config = dict(
    n_layer=11,
    d_model=160,
    n_head=5,
    n_kv_head=5,
    head_dim=64,
    d_mlp=640,
    vocab_size=2048,
    activation='geglu',
    norm='rmsnorm',
    norm_place='pre',
    norm_eps=1e-05,
    positions='learned+rope',
    rope_base=10000.0,
    rope_fraction=1.0,
    qk_norm=False,
    attn_scale=0.125,
    bias='none',
    tie_embeddings=True,
    parallel_block=False,
    init='uniform',
    init_std_qkv=0.0149,
    init_std_o=0.0,
    init_std_up=0.0149,
    init_std_down=0.0,
    optimizer='muon_variant',
    lr=0.00608,
    lr_mult_o=1.5,
    lr_mult_up=0.719,
    beta1=0.9,
    lr_head=0.00392,
    grad_clip=0.5,
    warmup_steps=200,
    schedule='wsd',
    decay_fraction=0.597,
    decay_shape='sqrt',
    final_lr_fraction=0.1,
    batch_tokens=8192,
    seq_len=512,
    doc_mask=False,
    train_tokens=115500000,
    steps=14100,
    dataset='wikipedia_en',
)
MLP neurons of a small language model. Each row is named by its layer, matrix (gate and up: input weights) and neuron, and shows model dimensions 48-143. Each number is 200 + 20 x the weight over its row's rms, rounded and kept within 0 to 999. A neuron's up and down rows have the sign that makes its largest values positive.
After each neuron's rows, "fires on" lists the tokens most often at its 100 highest values on Wikipedia text that the model never trained on.

L8.gate17,217,217,209,181,206,218,196,180,241,159,219,191,191,222,191,212,184,205,155,190,237,217,207,238,212,173,213,213,199,208,190,198,222,205,193,220,195,229,167,227,186,191,212,217,164,189,226,171,212,211,197,197,196,202,167,200,175,207,180,241,168,201,190,181,226,198,217,212,220,206,245,199,196,211,202,173,221,178,203,205,216,198,179,225,210,202,227,210,203,207,199,166,232,238,213,221
L8.up17,219,229,171,220,225,167,179,182,205,195,226,192,201,194,210,217,190,186,203,209,204,195,188,196,219,232,218,196,193,163,195,205,203,247,182,215,190,266,189,202,185,225,212,191,177,205,210,225,192,216,230,196,186,214,171,198,179,173,175,232,193,203,188,203,223,209,214,230,220,192,212,203,186,201,217,177,213,190,218,207,250,191,174,224,210,223,201,198,245,212,198,203,214,213,188,161
fires on: " which", " that", " this", " This", "at"

L8.gate555,182,197,210,201,218,201,195,232,193,216,180,238,230,184,234,202,206,190,182,187,220,196,230,203,217,192,226,191,165,161,176,219,222,182,226,225,223,209,224,233,182,217,218,151,191,178,212,216,191,189,190,210,204,200,164,186,218,209,270,211,230,195,194,171,183,198,217,221,184,210,204,178,211,238,199,181,211,183,184,191,182,218,166,225,188,224,208,199,184,207,200,183,203,194,215,207
L8.up555,177,190,201,164,187,203,239,196,223,211,191,187,267,179,203,212,213,152,187,179,192,154,232,244,193,204,175,199,151,206,220,187,228,224,247,216,211,183,172,187,192,233,174,167,198,205,221,209,198,177,204,200,226,195,206,180,223,206,207,214,209,209,179,213,208,201,174,179,214,196,161,184,195,212,174,184,205,194,181,154,192,211,189,213,173,194,188,178,193,205,208,187,194,174,205,189
fires on: "\"", " Re", "\",", " B", " stud", "\n"

L2.gate261,202,223,204,202,206,202,246,204,206,165,243,199,218,151,206,224,217,189,261,202,187,201,205,191,225,180,236,177,167,172,198,196,204,232,228,193,195,175,218,231,190,200,220,192,204,244,207,196,186,165,199,214,198,212,233,204,229,211,240,208,206,194,200,180,171,207,153,207,219,207,202,201,196,232,187,145,204,222,160,227,222,180,193,203,202,211,200,231,199,222,163,209,204,235,184,175
L2.up261,190,198,227,196,171,224,206,198,230,204,196,182,214,212,185,209,184,177,234,219,194,212,221,221,246,236,222,186,184,178,213,217,185,253,205,197,190,179,220,221,207,224,207,186,211,239,205,187,189,173,206,183,223,188,203,230,215,186,198,200,197,163,189,204,173,220,159,178,241,209,189,212,183,209,190,170,206,189,168,179,189,203,189,220,206,175,187,209,176,225,201,211,200,210,207,201
fires on: "\"", "if", "ost"

L8.gate448,198,208,199,214,199,207,250,186,178,201,202,198,212,236,199,194,217,221,206,216,195,192,243,210,195,206,198,234,196,203,195,198,206,174,198,206,211,223,211,228,196,220,206,173,199,188,193,192,197,212,211,176,205,214,180,181,183,221,185,196,230,213,206,209,149,200,212,204,200,179,235,204,195,176,181,203,241,215,187,221,177,221,202,213,190,214,201,169,151,186,216,214,203,195,176,216
L8.up448,187,206,218,201,173,205,222,200,209,193,182,200,230,229,232,229,215,233,196,195,172,185,201,218,203,202,185,222,205,191,224,204,229,212,189,193,205,201,195,208,213,221,194,161,196,184,214,171,204,191,200,237,223,197,210,169,159,246,207,188,208,210,177,214,171,194,214,189,210,172,201,185,208,216,194,196,212,212,204,232,173,179,217,196,194,217,197,196,203,210,214,199,185,229,195,231
fires on: " part", "art", " at", " bec", " number"

L2.gate145,182,194,209,216,234,208,171,188,185,204,171,203,249,191,186,211,209,190,170,191,183,213,223,230,191,204,226,170,149,156,204,230,193,220,189,196,187,206,200,227,214,210,161,201,180,207,203,218,221,204,206,174,201,217,176,217,159,204,210,204,198,211,204,210,220,183,215,216,172,251,193,222,175,187,188,199,214,146,212,205,183,227,178,207,215,218,208,216,206,209,201,202,195,191,212,203
L2.up145,198,209,187,186,216,208,193,179,188,190,197,186,188,219,190,213,208,200,166,176,185,168,223,241,205,199,210,169,161,188,200,216,208,217,192,236,205,225,244,193,201,227,169,215,215,232,194,197,223,201,235,192,176,206,211,195,180,188,181,191,182,219,202,171,191,176,224,183,214,219,173,220,172,227,206,207,246,152,238,196,200,185,183,205,195,221,192,190,205,200,185,205,193,195,213,198
fires on: " It", " which", " This", " it", "$", " this"

L5.gate569,253,214,212,209,208,205,182,231,181,196,223,205,213,233,186,195,223,209,199,233,195,224,202,195,236,175,181,204,211,207,192,193,216,220,232,181,184,221,189,203,201,203,187,209,196,158,222,184,178,211,232,193,215,222,215,201,222,207,245,203,170,205,213,171,185,217,186,218,194,200,195,183,215,183,195,195,215,185,210,237,209,211,196,198,224,214,180,165,198,216,198,204,214,157,183,199
L5.up569,182,184,224,175,227,218,196,201,194,201,221,170,200,229,223,171,188,205,174,201,200,206,222,249,222,205,197,208,211,200,238,195,173,227,249,221,202,184,225,200,164,182,191,213,203,176,174,169,214,203,182,239,199,195,224,224,224,191,202,184,211,233,171,192,167,234,193,195,200,194,227,162,211,188,209,214,195,234,203,197,186,202,192,214,206,202,193,171,206,207,187,215,177,178,203,181
fires on: "ac", "k", "g", "ur", "if"

L3.gate48,188,209,176,195,212,181,204,205,167,200,190,223,173,200,190,208,201,204,191,183,192,216,202,185,184,207,233,217,200,162,222,222,203,178,193,201,185,216,200,220,198,207,206,221,169,182,223,207,188,197,241,180,155,200,180,167,189,192,195,207,206,193,209,163,164,201,198,192,187,179,180,165,228,194,187,207,247,228,215,156,251,232,185,206,183,202,188,175,197,172,201,216,186,190,204,222
L3.up48,173,196,155,187,194,192,227,204,187,184,197,208,188,206,185,227,231,231,199,170,164,191,194,247,195,193,233,187,193,184,222,227,219,195,184,193,161,183,202,218,182,222,198,210,177,196,226,203,215,169,262,172,179,190,184,186,192,186,193,204,192,204,195,180,191,183,186,196,210,197,212,192,236,196,196,214,204,193,246,163,228,183,180,214,191,195,207,206,191,201,194,230,221,177,206,215
fires on: " was", " is", " been"

L8.gate382,249,192,215,188,225,203,181,194,177,213,221,188,192,211,229,224,177,248,156,202,184,163,206,208,139,202,162,219,205,208,161,201,221,209,200,221,248,196,174,218,178,227,211,206,195,207,185,201,207,195,205,198,172,207,230,218,169,189,200,222,188,175,184,217,217,207,181,209,159,203,209,205,216,183,193,215,185,205,192,213,214,179,208,219,211,201,185,204,186,192,150,222,200,195,171,196
L8.up382,223,201,223,187,203,206,183,188,166,187,255,165,209,230,258,171,194,223,180,203,210,190,199,213,200,220,164,223,203,179,208,189,188,209,232,200,204,215,176,197,198,191,207,199,189,221,177,169,240,205,185,148,170,195,183,209,205,192,186,210,198,157,217,208,204,229,177,196,192,215,200,177,182,214,211,203,181,196,177,196,196,206,164,188,216,199,189,198,201,207,187,212,174,166,185,179
fires on: " F", "d", "if", " G", "g", "od"

L8.gate604,216,224,201,215,205,209,162,187,202,198,168,205,187,197,202,224,212,237,215,205,173,179,174,238,184,201,190,182,228,173,184,213,225,207,218,191,184,198,196,188,190,233,185,184,221,184,182,192,225,216,215,200,143,164,212,232,207,206,215,209,140,195,180,217,177,218,203,196,220,187,178,208,230,174,208,212,218,197,169,223,234,208,222,211,203,203,190,232,227,185,181,197,169,190,167,209
L8.up604,191,237,213,201,187,229,223,192,201,219,220,191,205,178,238,161,187,188,241,144,180,210,204,227,218,220,221,231,223,197,218,205,210,198,213,238,216,198,214,185,194,208,168,178,213,209,213,186,193,216,187,173,197,166,217,241,211,220,203,205,220,221,164,214,203,192,200,217,195,198,161,232,208,212,217,230,215,202,190,196,211,169,188,254,227,216,187,211,204,209,175,222,206,192,191,202
fires on: "u", "he", "qu", "f", "ri"

L5.gate610,233,187,189,222,205,188,163,186,175,208,211,200,161,200,199,208,191,199,180,193,190,226,181,214,196,202,183,201,223,199,226,227,233,183,170,223,172,204,197,207,192,182,229,191,216,207,196,216,174,189,194,197,147,166,145,216,209,190,173,204,180,175,226,167,184,188,181,216,184,200,202,173,205,203,231,204,212,218,226,167,200,213,229,231,228,203,187,203,183,209,243,227,214,219,181,189
L5.up610,215,205,185,219,210,186,203,236,215,196,197,187,203,199,211,203,190,231,195,186,178,206,158,201,235,190,229,225,217,173,202,197,203,173,207,207,180,224,209,226,180,191,214,221,198,228,229,197,222,191,226,180,181,160,200,190,182,227,198,181,200,194,228,167,190,170,183,208,187,169,188,217,234,158,211,220,185,216,237,199,180,209,235,204,170,219,196,215,185,196,247,220,172,212,186,223
fires on: " was", " =", " as", " became", " is"

L2.gate412,226,173,204,217,156,209,220,216,225,202,191,224,201,192,222,209,148,190,201,188,186,197,246,217,213,198,180,195,190,178,228,196,172,241,162,231,178,220,181,197,228,198,196,170,195,201,228,207,205,199,190,181,190,197,197,177,170,265,229,211,190,187,196,204,172,188,202,218,202,208,154,210,204,190,168,191,186,207,218,180,218,184,172,230,173,190,214,199,197,197,201,204,189,229,194,173
L2.up412,226,223,205,212,188,161,198,216,231,197,192,205,195,180,173,170,175,221,195,184,217,192,205,204,207,181,185,165,187,203,194,176,186,200,186,196,185,206,220,185,188,225,193,192,173,210,208,171,191,251,195,196,219,187,188,166,190,219,166,199,194,204,199,159,212,182,208,179,190,197,207,229,225,225,169,224,232,191,185,191,201,239,148,192,198,177,193,242,218,205,192,213,179,254,194,196
fires on: "le", "very", "uch", "ir", "ause"

L5.gate494,221,243,233,224,208,208,197,202,215,173,200,186,197,220,209,181,211,235,196,180,211,224,224,210,191,204,214,219,203,193,214,205,196,217,209,197,224,219,196,213,154,202,191,198,154,168,185,237,205,204,207,187,192,205,210,198,245,197,227,192,171,186,187,191,145,204,186,224,199,168,195,213,177,175,187,224,217,185,214,207,234,203,169,193,187,208,194,180,236,178,219,203,173,172,176,192
L5.up494,205,232,218,196,241,220,190,205,195,197,207,176,228,216,233,202,216,208,224,222,206,220,178,172,211,229,208,222,224,182,170,190,179,205,213,218,213,224,224,210,226,184,177,214,226,233,231,194,222,234,171,198,215,210,202,168,183,184,182,230,224,167,201,227,198,224,178,182,187,215,172,199,261,180,216,186,207,201,186,229,192,171,186,208,200,230,225,214,190,215,221,219,194,163,192,185
fires on: "ad", "if", "u", "l", "he", "and"

L2.gate631,183,181,175,222,202,210,202,198,196,194,199,165,241,206,239,177,193,260,192,208,214,220,232,237,197,201,216,185,219,179,171,197,194,208,194,204,186,181,188,215,177,165,175,182,180,212,197,149,233,187,207,218,208,246,174,207,209,235,203,177,206,187,227,182,220,208,204,184,187,221,181,179,188,180,222,191,178,196,229,234,179,207,226,154,218,200,221,222,193,213,234,165,183,203,179,216
L2.up631,210,194,208,220,211,231,244,218,205,233,213,176,226,203,228,207,193,243,168,183,190,199,202,190,172,213,208,172,213,192,179,192,190,232,187,175,189,205,207,223,192,176,216,230,194,195,173,157,234,179,214,194,208,228,135,241,190,241,223,192,204,175,184,226,208,189,190,172,166,225,176,197,198,184,186,210,162,183,220,196,192,185,248,172,230,202,168,211,210,196,213,179,223,186,192,195
fires on: "\n", "G", "od", "g", "Ø"

L3.gate611,184,212,154,237,189,199,161,223,174,195,204,214,197,197,201,220,215,193,209,199,181,208,210,210,221,225,213,232,223,211,223,194,193,170,191,222,202,174,207,201,163,233,200,208,220,182,212,206,219,190,224,174,187,187,191,216,206,210,173,178,223,200,213,182,227,169,156,200,187,240,192,178,216,214,201,229,238,213,231,221,253,219,188,179,210,199,187,222,226,182,175,210,184,186,229,158
L3.up611,168,217,197,189,219,189,227,207,210,213,198,215,216,197,205,198,187,200,195,185,202,174,222,178,195,189,232,218,158,196,228,190,216,214,212,173,207,220,162,206,209,200,215,171,196,209,178,188,214,227,194,182,172,205,204,210,209,201,202,215,186,217,169,186,199,185,183,215,220,175,205,203,234,218,198,227,185,175,229,164,209,210,162,217,168,186,209,220,211,213,167,225,232,177,183,216
fires on: " was", " had", " been", " were", " have"

L8.gate201,220,202,229,225,182,228,187,233,209,185,201,235,168,188,197,208,217,199,165,189,185,185,211,188,200,202,238,161,208,222,241,223,198,222,212,184,221,198,200,199,228,215,215,182,215,196,204,183,216,212,256,222,243,206,166,184,219,218,192,202,215,155,169,179,191,195,242,197,197,247,205,173,220,215,195,190,225,193,236,195,194,216,188,186,177,186,170,178,212,163,213,179,202,205,219,180
L8.up201,187,215,211,207,168,186,233,213,192,190,192,203,191,177,192,218,159,210,190,172,203,207,239,214,177,233,252,168,214,231,221,199,215,188,223,181,159,210,208,211,191,194,202,215,209,177,203,200,218,191,197,212,204,175,215,187,209,216,222,238,210,176,179,174,205,231,184,188,201,207,178,182,200,178,211,199,243,209,190,213,206,211,187,193,192,209,232,160,201,188,234,213,210,202,215,205
fires on: " Mar", " med", " Fran", " Med"